{"intermediate_size": 2304, "qk_norm": true, "init_std_qkv": 0.019, "init_std_down": 0.0, "beta1": 0.9, "lr_head": 0.00486, "max_grad_norm": 1.0}
MLP neurons of a small language model. Each row is named by its layer, matrix (up: input weights; down: output weights) and neuron, and shows model dimensions 416-543. Each number is 500 + 25 x the weight over its row's rms, rounded and kept within 0 to 999. Numbers have three digits each.
After each neuron's rows, "fires on" lists the tokens most often at its 100 highest values on Wikipedia text that the model never trained on. A number after a token or word is its count.

L11.up658:510492473511525538506523440497472507476482508542508496502475468488516467492470549496473502506478507528437494546494484503505491526502485519483499457487500504500483481483510467474490514499503514481523509495470539500482444503414509505487503512498518467546515470493509497471490531530492513467507498548507506477479538464508469509541458477483504524500529471487478480474499521503503498518487
L11.down658:517489557516437502492522482492504526514496529521530480518518508526504520472500478497509476464478525509447527531519527504475508470519472481499464515503562500464524489492471496496513475553495512501543500481526525476492528549470493483541504511528468461536521450513539489484523524493505500488475528542508485468497503509495507521490513519481510500472490551496474515541500537417497514499490
fires on: "-" 44, "|" 14, " |" 12, ":" 11

L11.up1035:474483474467540512489501532493463514542503496519468543467494523500470485561488504520513551463488472532512538486544527489506535537538497526484478515500454470498469493493510523473436522501528498521475486504499509475507513514457462507566513516478495497518497515471474545484483512525563433514466463475517495522516506515530465491508474472509492507467476490487483492464483474496555523524520
L11.down1035:513491517501498509516490489514482496457450531517521525501496486476490498496495475473538432516465462523491527504498495531476486539486512518491495507528535490473467518481521520526473521487510463494500531470477517495526481508503483479463476490508539566497495493514486515517466483510535534551549445473473534463523517475490507457534475517488502517459491515475496480529590516468467499505476
fires on: "|" 31, "–" 10, "\n" 9, "," 9, " (" 6, " in" 5

L7.up1205:488481479552518435517475479521504473489493494478512503497525526490499522514481510462488490477504496507486482474475465517503485478491424539495515488488500526544523552536541521569525469483467491518460520489457494504464539500495475511505518481473496533500481476444537515457501502538506427476512495502498529496469502533510500463474476535525529526446504508508516479510487499492552481483499
L7.down1205:531493538518498456485505499516487520531473520508547480501482532496537519487475475492490480507512465496478492482502572497512478500498481532522503532512505511498479460478479478491513535540497511428539471511530511514560534494524525494487492514484478543546494455458564469487505500503498513486495507501524440508496520514469492496505476462511524516479515488462499498513498492462496471513517
fires on: " \"" 66, "-" 15, " '" 8, " “" 5

L7.up1655:506491513491504486484493495491475554509486503473493476490490488475482487494504482444501544526507486483549485495511465511511453439490475510487478515515526493477560501525531505541493491513462457513502513545484488519456473504489478503485494510466467480488533464531486476503492483494482476559507489507453556499488470462539448485518525486456512508484478526474495523490485505500545495467485
L7.down1655:487531514500465473504478501487522508516443498509519507499490511480481490474498456540485520468496501528500505484490489511510438487556504500501478523528492487470548500474481488451525536509473481475463506484535499507478425517516523487488558513488498478499489472532504529491533524498541463485497466490501507462486532484512470477529522539506539548495507489506500497470556497537500477494473
fires on: " |" 37, " she" 17, " her" 10, " daughter" 5, " of" 4

L7.up510:515508428487528533510535542463472538503542489501461485518453507493541516465506506499470487504495487465478478491473453478517510500477470517469512509496481501519497499501523511485535507517504491496475494526485493460502511489517451521528524532482454485509504483555527544524526445534483500478484511493492504474494538523504485522528469531489448533488503519531537505516517483583483494512531
L7.down510:513495498463523485530474511505526502502496469494510513507490520495472513534529488533521526518487479503512480511502518466469468494541475505539490517507542477507504495486481545486525501471495512509490452466557460476531473525487512490454519472478469517453477528484516516568533511526485524476462488495472480485522530503503513461513506482506482471497483535493481498467494503466510470495500
fires on: "," 34, " =" 16, " was" 14, ")" 9, " (" 7, " is" 7

L7.up341:492516518499456523511506516526498474521510458515511530520493487510496442479487508502546516523470519478495515491504510487492514488493530502492533470519519524449537479468542510486542506530496513497479515533533506490433480517517512479535486487484500565522508492516464533517506523545489501512501487525493536514501498495538533462507512488443542520505510501527528544471472510478523508499505
L7.down341:467463504515495481528542548507468520505483504542491510481478541499482497493497531519507442511531518542485492470518488492485496518507492492503509493504534489563447512425512490490528517519522493502503522506473520474479534502513505503472484530474497470504508454497555500482509467501465474483465491491434514468463516510485486477508481479528528483479476531501502529461466503427523509487538
fires on: " in" 13, " as" 9, " 2" 8, " a" 7, " to" 7, "–" 7

L11.up1197:534487495496543457456514540518474455500509497493515513502496466526494488464463464508485476501540510472505478453538469487513493517521495509494480465525501514520474478550529488508486468472468466498463551530495489449470499559534498477521505504525507521494518466491536494450488500486517474487482484495518526501514495535495495498476499469490517463521500514506521502487496490465505507548488
L11.down1197:536486502511555507544483501499501501520523449532519561507493498485486521508479502483526500428494518521530543467460504461495473538478487506505480493498494513494542479553528470535486481497505450482505456472490524485509502504504490553494498502516484499479504488537489511523536537474497460503490496495512494545502519460537460456527486437461521456510502499523509537472491499487482471540484
fires on: " –" 17, "," 15, ";" 14, " on" 10, ":" 7

L7.up1330:529529463497493530524525506509511537526500485508458463471462486542487479490520461487496468481512522455498469528525486494502538501559477486476498513556508486494534519508492495470528509534493471497463516493470545511490452471470496515474477505468512514502458501472452467458562511489494480522513516526488540444482477519561502484487474506526499506511506481545512541509514489476515461516463
L7.down1330:561493477496471518540517528476505478501464568497564491541464486543465511490540499517502522497549485534495483508466462528535455513539516498483482513511502503521490453505521469492483469518493501461521494488505441494514511481480531552453478478479487508479502516509477522493501513505530490510494500517467521489513494505496463452525481498514475493509517478519516478468463513520519505470479
fires on: "," 32, "-" 20, " (" 17, " &" 8

L11.up1494:562552507467519473482509525477514474531539561480497532505514477493478505481478488515492454513499513507526498468526504468499522474509505514475513479482534481498506528526515459503501500483508508505479482486497503461520541494510488473494474479466511505464444494510481464470540488517458469482520532508470486493497491524497517503479485485462501501484484560572494567526498495461485499540449
L11.down1494:457514511487545492511440515502512513489480512520482475536508482495492528472533464480520506554535516460522525522529537512510552437491514542532524527499575496464476506531523506479539476479517506530510524492490449504499464505498489491499489504498486529482483489498553532444521508478507471467541518467533523479514515522474513487520511499511504508493544511505541501461525493509485448480533
fires on: "," 84

L7.up1252:478493496553471558497470466534514470516491487467508478502487443437540492484497494491530507508507506488515508514529476497470494534499533511468538494519565529513480496488494479538497467505569540546484514536514464504497501461495535518557527490502490476468502496462492560467471530503495488468489495496464481491464495481500489499486519506498483480463463514503455499505548484481495542517474
L7.down1252:490500552520502521500477509525531520519523490483504493488511512487507501516479529482514492477487502496455511483504524546504497492549502495516487501540513510518487537515494494523524497520508529501507488474507470519486470512457503524543513465470519450459484506553537504493469480499497508503518554516519457542520515472495511489489488501497493453460499526510492515456462498508499451496472
fires on: "=" 47, "\n\n" 11, "-" 7, "y" 6, " (" 5, " night" 4

L7.up394:515507498486548515506460450556500529508498509508495510475475512498484482438539450479486496523529524508476472528495524524514475508506519507461496538529492499479542500490521509486485477507544532475503446537448496487460488509508493524509476486496459458503471488535453455487509498467465519523499549503538515494491495504536508474523522471513464498512513538534509495477508480476481451482483
L7.down394:506500491499511549521512504512509497533559539527511495505543504485489504504498491514507508507513542513525519459472491507510521464490505561501489498500491508536524506491540513516533529504496508583564514458512463468489534496499478506468442507518469476494496510480485482512533501513487469494504492489518528527489472475517526530506494493493494477509481513512497455487536459495450511508544
fires on: " of" 13, "–" 13, " career" 9, "up" 5, " pair" 5, " Mah" 5

L7.up312:497488455510498473512505490501498487504470483483524522479502503499533540492518503488482484566508479495476487504522499524495520532502548505512501486512522485449487480488499489476498479469456479487554540458506475544481511466476516465552431492476496491526472518513531479513451508496497489460492519497481516484496507547535541458466483545531499507461474490520458532495510534495468488479458
L7.down312:525489511501509431502486502489458494486456486516524498496510537523497510503490466502518535475520522525459523509484571533495520513534508503519481494528490522466505509452463484437496494498539482497510473474506462491531489531533474526465475479521539505479477530506502508487503496547493463500494516510486501494478493500475487502546508464488470459512484465507477472443480455481487428470503
fires on: "," 60, " Federation" 5, " and" 5

L11.up108:497518488493489445546537524590510510469509502511507536504517532478501520464487533486496556496466485488554550498480478458487535515509483496509495504488474469496481517480494465501499480492456496541496453495488483513519501498482502513480523520483493490502502505486510523469537548492522499551525543510477491479512511518485492523515520477501491497478460456484480498508515501493493505488537
L11.down108:525458522500505458518491473508491491473483525496494507481458500423521453499498448514551499488538479480482530555528514494499525515507499427489457474550515498511488487506494510483518499503495491497513492517511492475527484538513503500499535533497506459524474466488493448519502503504472510495486503495473506486515536491497516485513542460484501472497532490522513476542520467484525495503497
fires on: " who" 18, " to" 16, " Phil" 6, "I" 4, " anti" 4, " Id" 4

L7.up1242:543528485464496498525514490493568527472510504473535558526535490476480512513498525482523516542496518483470499474515515505486513504495472479515502554514537513533537517497517450528489511524509524489487481485529513493475499500508483522466466495487521494471512499492505525483510464537490516487518502495482477476520481538495498485447507512488488549473504535531516509520509529504475487502438
L7.down1242:493531473514508521507487520469514522488458539489495491500488493488487508462517499508522497514485504473479461520587524552556498480528496525536507567525483497511478535498514554544546478501454472499540512442475481505514462504448534486484476519530540516517481453508499504490545524525501487461537501509493512487485466557500517476424508495539475499434467495537512470516455511470505492519514
fires on: "," 87, " who" 5

L11.up1838:503499465522530542500517524537479522482477464526480505493449476457470504540508533539509519482542524491522478504500466524500473492480473533505453469479502475507519506532543519523483473484477483517533493499492474458498498502510552503459495503486478500563516514491478540562482539483497472450509518478517535459547510492499510487481500500498495510499482499507485512482535464508543468548511
L11.down1838:488530487512533518461534498494505500489489517493496497462509504494507499490507536500473523482488497488480483511492529486503479500539503508471501509468507522487524492513464460491470499534490525522517466516494502495475522518493535428509479530484482500491479499476511554657459487516507544481463539472534507534531507465517501497482464547469494516517500534510492482490452479493492495506461
fires on: " The" 37, " the" 20, "The" 11, " His" 7, " his" 6

L7.up2150:485539478468463500466519465433500495503543459492487490536518481517466516510500526507523522515539524502547520473487484533514476543488478491479546503508541514497473496485466457497493522516490510497471530598516493492502494512512487513472524492539543535503518483528479489502487522524503524488467494513489485467525492485520498473502467472463518498512505452497497464495469523508510551494499
L7.down2150:505451461507493506478543504468432461504532509502489482494489477492449474517480513468511447541516471526455543507504501472500493482484536505496458495527497472486492504476481557496533493528555493464496472490531471496530527504473508536457486518479503492514479488490462447494503489513474515495468475484503498538492501497483470527533514482515541506524548555478518499529457466481533521492509
fires on: " to" 20, " for" 20, " at" 16, " by" 12, " with" 8, " in" 8

L11.up1282:484484523499482493490495476495478527454492483531474460502483526513455514501485530479517508478518490533530520486532519464511514522488464463496509467498497494501533542477564513547471536535487520476500543469528551502462538469471503468511503495502478536547503515520471496473462511519503504557471513491519515470464487505495492453515494466525483488479523472485481529517487481500503488500483
L11.down1282:509509480496509505516437520502509507511503479499478515503471503558508501498486538471488496521492525537467495536484502496507518482513505508494542537521500480515527506506528510490430503501497518510548491482461539479504465484506511519513509535501502476468534533484455467327504468492479526530468544510514533460500501513514502492533549514526460470470519620526504482512495480483507462503499
fires on: "." 81, "=" 6

L7.up169:489509490511500481486455493533522449518459503530491472459522486502527487455536489534520486498520519524443481489544515518516509509465512521453506497483534471492499535491491505492506479450499483510444457456468501533486491482427523506485524490456498480489489505489460486516488489508500521480521472490500499510498512447509517531475504493500529503524506477460505507531509505489519490512505
L7.down169:543515521471464498467482459517495490499452525498485494487459502526490498507463457543530496471520448503477499448494516498516498489522463534503537515510496495504484470500522472512506524503537533431488500508530489458531498523507501484450484484529535514476460508492542494504522488495517475496490515535549479470521517516477512468498506530514534481500496513462489462465477490524495503474495
fires on: " \"" 83, "\n" 8, "\"" 4

L11.up2045:492490501520518490481502510518492518450468452500501502486462472481484546464496508509523472510506518487481523497478519523519503488495505520475550534540499478506538481511482491504488525480491508473504492447538511491512522492521537499519499509499531506536500516472514477512531495483520493516502503510482509457523498517518454494474523471525521512502474468475500499517485506542498516489486
L11.down2045:509480481489524489515509493515464526565482491473461472495500507539554484460486540528497532456486529512466554470484468476523503562495446482512505495517545509483486514503532534504511479482504550483500453494475513482489471479474457468473542518549466514529542509478481472508486483466518483497471514522468559512511471475485472470488492466533452518476469504469485496497482499451506491498504
fires on: " |" 33, "s" 18, "os" 7

L7.up1816:439496476529545508556470487465449484516482509516508521493425544552466521480506480502521482485480459505463526475467461525479530528471479509465465522485489502512551519499473492529480465530534480504517524509480508538516514517459484501483459476508495474549457494475527543490469461484444538530473492476475484520502476485515543485469500473530456523494537477521483507491531512504506499499513
L7.down1816:492467523491476463522476539502480493498458513431514489531497508518486482522522508481498495507489496503492520508533537485534476497502520505489492564504498484493503496463468515484516491486510459473554479497463548487499528481479513471512521490516493494474501500499522521596484491523497478466467472537487466542456502510505526526510522469498492554523523535499532478545540459492459492527489
fires on: " the" 30, " in" 11, " to" 5, " for" 5, " Lost" 5

L7.up906:420478510538487487530510499523484473470462482513503494495494526500503485519551515473518494503494459526513476508527504461505492499458463518490479519484470464512530452506482510501491516494487473515458491476415495492497518501483514497479505485518498481492477487526499509468467524502533564502535472454467532493482487527529548512488491496513495519520559476499512522534486504526517511493474
L7.down906:492510518505506516479550481488466504493514482546493490488488523515473447488511503487528530510499512562516510501535544535540508472472505478490532470458484513501503486505503468492517501499499482495518510516461540537511508508501508528501511486512481529509506532484432443473501484436480489469508503476480495498515492535481509536540493502479479478558490472493485472511501506539489482549493
fires on: "\n" 92

L7.up571:496477528514478501462555508472503470497550515530488487537517538457460474567502507492471495494495518536493502520493492508478510494519477510470499509463501475498500515483480502489499506456502505494499540453501522528489523451494481538507465510518480494518524496450535538534540521505521471512507525498512480485499469474518520491487495499507501515526440494489453494457534446481490541499535
L7.down571:453514490503525515546501476521499506493527477491532514428500472467521509548494441520500537517503482550528500518543494481480500503510511490519486516509470466503501470514513528429483527502486462487480491467486462529458495506461512533512462503483528499509505460501516542471523539504541483493516502519559517478472515498483496486505520478512491496509499509515509473504474492483507524439500
fires on: "-" 18, "{" 14, " km" 12, " is" 9, "km" 6

L7.up124:512487505546458509486466466492485524449503457533465505485566496541524496498535465509474503510541529535498493522512495467508492510517479538527510465501541500550516520499482517455480481492490494505505480472479457463474522507467486477455518505476494508504534508518508515484492503536500506486512512508446508497483475488520489503519520497523497475465527455500489480522507539507475549529501
L7.down124:502493519514490503499477502513528530489467475504536521485545483502486497445535484491502460499485447502465503556485544499522494493515489486525485494513499509529531474494467509503477510498462549528499543504482518551512525510530517542489510485523526519522498512504483490498469500472486524511507534486462534521488503478557507512493536511517467467504486520498471519511544519531486486547517
fires on: "|" 81, "\n" 7, " |" 7, ";" 4

L11.up659:529535503544525463533505503532531503510511494481490509512480445490464515522527516519461510512495477473503489515474464495508546436493484444479514528488485528492492521510521473523508484559467498504513522510508493492482508454490478561498482487472475499526501554465528521438477495507493478508492517494470462489475514501467500510479525520553497491503554538509482485487547487551498514457488
L11.down659:493572505513496507514495503518541454486475498514479538536525474471492508499506491491497492501519515508518504498531526506487565472481470474477486553512512510487508513498525499507528505493481482548514526488503524469501501459444506494528510486499472474517538504543497459374475473512515507484473513521537462500500546478518502481509453478504509470511539581475460508448490517502457466478506
fires on: "," 89, "." 11

L7.up2001:500502503466513517469506497433513486478484540531481517492501498486463492489498487486516467488516537506513538494472510484466494511513513510469501481525501522511506471478531518549529495544504492530487472480472485509504453442517541502489512525458498505500544459526502502472478526470457527453537483499518502461510542522493533514475495461516561489473505531489465528491465473489521531462548
L7.down2001:519486463481499472452474516480494464535548505540486499522467473545478496506538492499495506502517488546509532527511483505508476470478493499504499523535475464494496498482505490451501539492519506483479498515541518482507524501486493481521451521504487445507475512496503511500466493513501543498517491487442471535497532515522519547506545476561528480498493522454483483522518468493475514496540
fires on: " of" 40, " at" 10, " from" 6, " resigned" 4, " After" 4, " by" 4

L7.up1864:498481512491497510523503495538539515482512465463470508495510503538478473546526557503518514514515503555498514476485495479524490482481511533515503482522544509491562482462504527486520470510461498501532515493541497497490535506486497531530502514489485502529478548469502496497526483484478532509470513475479493504521470513516484452564456497502525475490530500454470497466497528507546501513500
L7.down1864:483485508489468498494469498511522504550501445515499489497503518509509513461487496498466510542503476518500485485495573478471490495489484498497501475505484542553474497503527525453517496538495521550549466487543514484506493513504524507478461540498498497443521539532479576483489538478478501515502534515517459461504509478503501509484495504510495469472492474542494449502492487499505461497518
fires on: " by" 30, " for" 10, " St" 7, " Sir" 7, " training" 4, " to" 4

L11.up378:460529534516493461528491512473546505506495489475481492492490495481471510512473490528473540531496537472500552493493472507497459538545461473495485520517520510513515487471530507517500523501477542513490538481547510538498492475517471508510500495519507510473535517480494453489532507512534532500522470525514477514461463477521514506492498509513503475514499539558454515512532443532501531484485
L11.down378:515490503506492447482515536535510518500479492499508491504513514486495522493498567494488491485502484522483529515529523515469518475485537482510490515476483520509495491475479525485468552502513514467495501528514513518456527451515506516487507476485519490524473493495523531353519505475484504523483466503506474531495497487506481490497562502494477473541527624488479492497491507511497509490506
fires on: "." 89, " |" 8

L7.up779:463485468501484451510504481517520479503501504501490447499448565468515504491481461515502509460477514528495481524533521483494460516545479534483474503501517530449547512538493480472520494507479498545477511504485471511452487472532531481461502517471488535522544454549548503499474491516504484455536494510485480558475439490510503534491485505507512509527520506494546492509465488514531483491456
L7.down779:520507506472465510480521483518500479523495520496526514560533467527483478464503519503517499506517502478462472501479510466495546506495554522473469488539566475500575504516512521437503481473471491487501510508475531462494474518486513502515546515482484519473487500528458504554538555484497475486455493525490511504500521466542463501493514517530505490506511492531537510524470510501503487508539
fires on: "-" 23, "\n\n" 14, "track" 10, "oon" 6

L7.up720:503512469483490532494485534505478540532506514450502490529477505544508499502538478499522495506504506574493489475515538507443500451526496514465498498518511502497526496509539444519464544487518482469461492467472503492479490460481537489509502460528499513435479493544511503465531530553499533510511493518535475448527493505482529522423467438512473476495456548506540509508489505495529487499517
L7.down720:528503494530516479536492480509470516503475522457502494501474503504503505492500497483491497476508527505515559554484476470504507498530449450533497515485516451438466522470525504523528483529547499515496479497483491532491482463527503498499489498511479528481453552485499477540482490500553474497518526467529478480474498486522496456554526478523493503548564524529495525472465489507482474454482
fires on: "," 48, " But" 4, "\n\n" 4, " two" 4

L7.up1600:481463504512521489512519476529500493534483490491518475495500552459508507498495491496475475556535513533488503504495515495511482484524468498485511534516532500518481436484482494513493522506512513512553435499518498510471463493467509536476567543516462486536489519477552497497524480513466529472495486530523497530497516508536488480502505495465457566480492509482443486503468485507497496517492
L7.down1600:474455541476508478491444548531551511515489486538534475508508466509472523477506470494546489522509512555511530524482505536535485478512488500463537529483520514543484478494482523502489509499511504507503514431501496507530486513483488562463471506503479486474524533542469502509522522510477516494503490494511476515440511422503451465465513506496504451448545486484531487493540502521527515463539
fires on: "|" 30, " |" 23, "-" 8, " is" 6, "ous" 4, " as" 4

L7.up1511:492482510492520501502563497478505464473506511477467482502555520485499509461509497499455453498463496441535497546531454534466493488512486508511512484552511526523531477513517523522481498510457500476506470511524482525490533451479517551499503536488507500562460493508544491506515522472510514458507517497479485463495491514450491498466502518526514486500521471545480498500520516481496470534492
L7.down1511:477502492492484502539503449489513507509490484519549525533526478494516543521510533497509486551546485516511460507493558501468518461477550451507506498470506485506507473499549533531498456505510489464528497507484506455454472444507514518504471516492552492496475490479520549485513505477492517497490503499520470521475549510469487507513488535498518524532489500475503499524503534489464498482460
fires on: "-" 38, "." 7, "je" 6, "{" 6, "R" 5

L11.up531:508520496571465479439483506469521497489522542506478509470519471463527483481515499487485492492495512474490487502490505496526550519509542470535503557522476495483517475506477477537547527483482507510451488452458481526517484489476508546548486546496478452517505513464492498517509492501509511486491459492522524495520530538526522499478511485494486500549485475479491517460501497534522486484485
L11.down531:507430500496512467509511501558491540521474471466477527514466481493501568459523506461465491490494460565489525457483509483502484507498466510505506508505503468543470503495506469503494510481481487450514495488495453495478468501485491495554535486508490497473531476468481474481556515474494481494477544478528485435511506452499485516492528479497524478496474530538497488499497508438510488506510
fires on: " the" 36, " his" 18, " thr" 6, "s" 6, " R" 5, " their" 5

L7.up1519:522492470491486535436525486538471476453469517486491488486528492509534527524507514465491520477507534498471471495488522472548520497516418488481444550493472525468491517509520481479467512481503532501509501482484483496500489508562489534527522475496505499492499561466460474549460509553500499503477457459496493490491492522522477439535536506526505453483493497496526516505535481520480516527454
L7.down1519:480526494493527459451516465473484500488489451471561466498546519501486479501509520471518511495500488496485501508490486508468505530529557493499523419487509495469485483499555474486476492548479521498497547499530492509526515467497543486496482463528509506482491501472519479581465486490465519480452497484475479526479537480505481547477511524476458531519456532513496503477456506497490495477449
fires on: " the" 48, " The" 33, "The" 11

L7.up1168:451467489478508492498446471486489439557508536472522497537502532496465502503544533521510478495538480537427478520483506517534494517506517528531522492471522494502495495507518503550465484467484523485465538511500504492506578495454504484516500528469504496509530518492520490503484476512494512517516484487512530482486514489515487487481491512514511519511480501496480518477454497518492463526491
L7.down1168:480455542480453472453542512531508464499498408460511513504452516451529526515521467496591444497532496512471460509475513466505491521494459523505495506538503461543496494527504466519523547519473487479502508525511513484554456490527516554498499504502497526512482468482514483512524494495558502497506469517554476496516470503505489483477474472502515489493549492473487460520502525464504510510531
fires on: " \"" 50, " /" 8, " '" 6, "\"" 6, "." 5

L7.up95:452509455480474529517518482474506511492461499513500517500487474501469499506475480527516496505511487475488548487498505502517492530503491507505513520483508495547490490539464525549463497539495479479511477512496516512485492467500533509487518512528521538537510541463486478527493500523437508437468473463488467481514489455532528464509490523521519483525457562511489482506523484524517504530488
L7.down95:529543544489495474541447503556525501471471539490539532515519461516564520518500477498504519523475508501476449504476519508507535491523472504508486536496507450491526489538514531491479534493459518416533538480468553479480491503487516541522490462513497489494446476527469505548478497473467495469465499491511513541508512512469485494535531478528508526520538535468534488496522527474500524495458
fires on: " the" 72, "." 7

L11.up218:494509468512480484531493531489509562484515521482508500502487481484528528502500479481512525515505545510527500477482552554498525461494462503531510494524510540517510517553503440459501489505480554502486505494499526471515487460526513519524502505498513480523516499504513481457502513545517532501480525481502459510486501517518493561522507500502495504497557507489504545502535526529538523481528
L11.down218:476453513490514465460482479499468525494456487536487515485503490508504459498525487453511507546518522515491518537498472503513484511492519504532536479568454488518497514521502494471507479519490522524500493514489483484497514540488490511472499506430464506508481538495475459520522503473446479484548517471499519468489508500498497521480539464468525462510483502506475461528508503528503513485514
fires on: ";" 32, " *" 9, ":" 7, "|" 5, "IN" 4, "\n" 4

L7.up1465:483501470506461456465461496459468502480509425485512466501534489481473462516525515528503506494491489501537520483497467507521508531508495487511549513524516464539514524482593471536516492497486528506509509517497503549517486495508531518479507457484485560503496453471473491511545493500498447527518521473546495472487476481492529512526493501501485460498492493536516471505476517496520501481488
L7.down1465:491476516483510471496502506438460462536526527462485500467467508500460503508521474497498460485506502515461514512485517489502455442489490451484467478541494477517496456529503494487484524520502493492504484470482465514520499485489504514498462514496520495473475537475539503504516522533486473480540488461490491430518483518521498517506530547484508499466510552473446521527500477468503441547503
fires on: " in" 52, "." 12, " of" 10, " for" 6

L11.up328:527519488476527517513566463504482496484480519509538456477442467549556571546492547511484509535522526441445445479507552618497477503529518510551514509487494536497485509500513481499481515512500485522473484524510546500451471524478532524492501540474525517484535524474505503509481511509530524483490503519474475482482472513523482529542510488531467506512515472535465460503486500488493463494487
L11.down328:552512570503508445505519515480460485542499523532495470527494495499524486474510497495519447504505533488493513480484520517488521489508463471496530493483503474519499475447494500472492486531512505446531497502518463501523456479490483491437490507500523437508520513518508508471479508512500509509520503521507503499458455516487488456499512509547512514508547511466550476481530503513504521503508
fires on: "," 24, " |" 21, "-" 12, "us" 4

L7.up940:528492548512535463484553519510497511503483475485488460480526522512478480501506510492520537492443530510482486470494484453475448509490442485517492521472485555529487508486569545529490509464476458489526512543486489455496512478516527500514472509548511514513502495510480504505489451469512506467460521508508480545505485536520518503491511491489542523524502442505529488462490541556493509513497
L7.down940:499519489558484515507487465466502521520460499524523490520472513535469517479539500510522516522496464542570505524486511495466478447488512469513489487507452518512498479499492518514564502508524496546513461497541560491480490565473553521501509571471488470473502510503493515555535497500499495489506488453501493468503540492518485471515512488522467496494520541523488478527494468501507489492491
fires on: " of" 38, " to" 18, " for" 16, "-" 9

L7.up865:465484509460532481513518521495510503520489533505464528490487484530498498465509511486516441491523568497469497473510478499483523501493500483474480501497518496524512478505485488505529471481479515526461513501500474454515518502529516515504447485499508496511467502522513499478467503515494454484512505511470513462509502490488450488495451504512486494492480462511515505523516518542521489529512
L7.down865:484480519501540414504460502501480538490475449489509493563501516492509455489528527532504549475488495463491529528506501490523543455512508481517503495536509499480507507533506522515508482513461473510482501507590490489523507490464498480457480551527492516480502489501516513493492524506526529489504505555507530491525539525457494467490477506491524499496534539513514504476539506499459511518491
fires on: ";" 18, "," 15, ":" 12, " (" 9, "/" 6, ")" 4

L7.up2265:497506528461506478542474452517495510564512482497489529527479507475527481535489483504539511505497534456519535464494490475504507550514520505498525488538473498521515537511538521512530508511508472531472496469496512509443505498516482488555509493537437502491446479521522490501547510490437467477522531505448520554528449518483477475482484492522479471520494482491498481461511466447485518525542
L7.down2265:493531508484521518538458521457518511492529486542484507487486457487478519537468514507478493559519492508479490508484529516492510492573481476516488511485508526485494495526490491507531526500495459500521490473537450493512507525499479479524501483461443526480549517485511505504507453499550515481497541476511525454538492511502477508506430492498536490550468496479489587464481491493511451523518
fires on: "\n\n" 17, "^" 13, " career" 12, " record" 10, ")" 5, " (" 5

L7.up866:513518453490534507478501519489480496484528518454473467518492530505513450472483519476461504500459476484493518482527489500511506510460486461507513488502513489496510517453497500500475516526522497496480482542480506496470480526512492520494518482487494485469486515469473505494468525518487510477472516434545500518457486526521553482497538562497542475488502470508517536494484487459464500502517
L7.down866:523492511514508461494521529531479537497519485493506423520466475548513508512523459492527502479489528511509515501486526508506498498505493478513474521543489519467498510428525475495469502520502509506541500534490487462466504536481482484527485502476517526493513530522500489516488509513526510503479494505484504505499498480501513450462516542519468480485544463532513478459476527465518444525533
fires on: "." 18, " and" 9, " Tar" 8, " are" 6, " bl" 5, "ang" 5

L7.up2035:459545503483454482427458453533554510549513483487463497491475496526515467515531525519491521520511490486520498510493515487514509516507511531498517515502447473508508512511527515518487510485533511533474526549479442483453472510486452495520502473479517448480539496478485505502518504491510458489519526509509520515479550517469494507445495515505520536508529500526503503510509474496508514508473
L7.down2035:472530506505481475518522463529503461545503481518573472483513502502505466468495470540485445516481487523500489450522523472445508491493534515499489487540473471471527504481495484479533477495542466517491538509508514481512541455500494507473532475476497485512434502496503518509501518488501532483516474564451516519506504485517486516496473489508493510506508493487473482462540495527527512509530
fires on: "=" 70, " whether" 5, " not" 5, "lov" 4

L7.up308:491492507511530489510517499530527498524474532509493504520491502504487489517445505513486478495485520530427517499521494524527536533525479521482532493487510477460498469492478512475514508483503500488483480476485494519541496519517518521504467507543507484522479504484472506524480496478495520452500491539495522518467507518523536492508472468532473505500523498502543498485458521501511478518534
L7.down308:547509520566510495476458515472473518491527496529534483482498495506507455488510493492480489454506466528496492499460523512515472511517481499515483516506501528510509520490506490516535484519542503519481428543460477472513526501472469501502502457533477449484534509520483468540477498516519442483468521487492503486519495499528478489485493510482474472515512536489486501459520452464467476509508
fires on: " and" 40, "," 21, ";" 12, "–" 5

L7.up1747:473521492561513510459501527489464471492463406478443501538517508502520478511520511444479551464469539498492491482500508486506484500480485507474488496491502512527510497476506506534553476509471475498494472503490505467475507560515498492519501573469453512506517499522495487489436490472505511472525509481476489514534492514490492541484501502520465492496453500524523492524438511479498525479494
L7.down1747:486545531528499500499505506493502506501499517490471510508535513518481496498509512508513501509503481477489513514492546505494473529528507478514462503513509524489510504483518513497511519491497518486448503503507493488457521521502529500504492510537503468514502428548523516501484524513521490467482509474485524498505564495533496511531500494473502508523510531521524470542526516486504432471517
fires on: " |" 79, " to" 6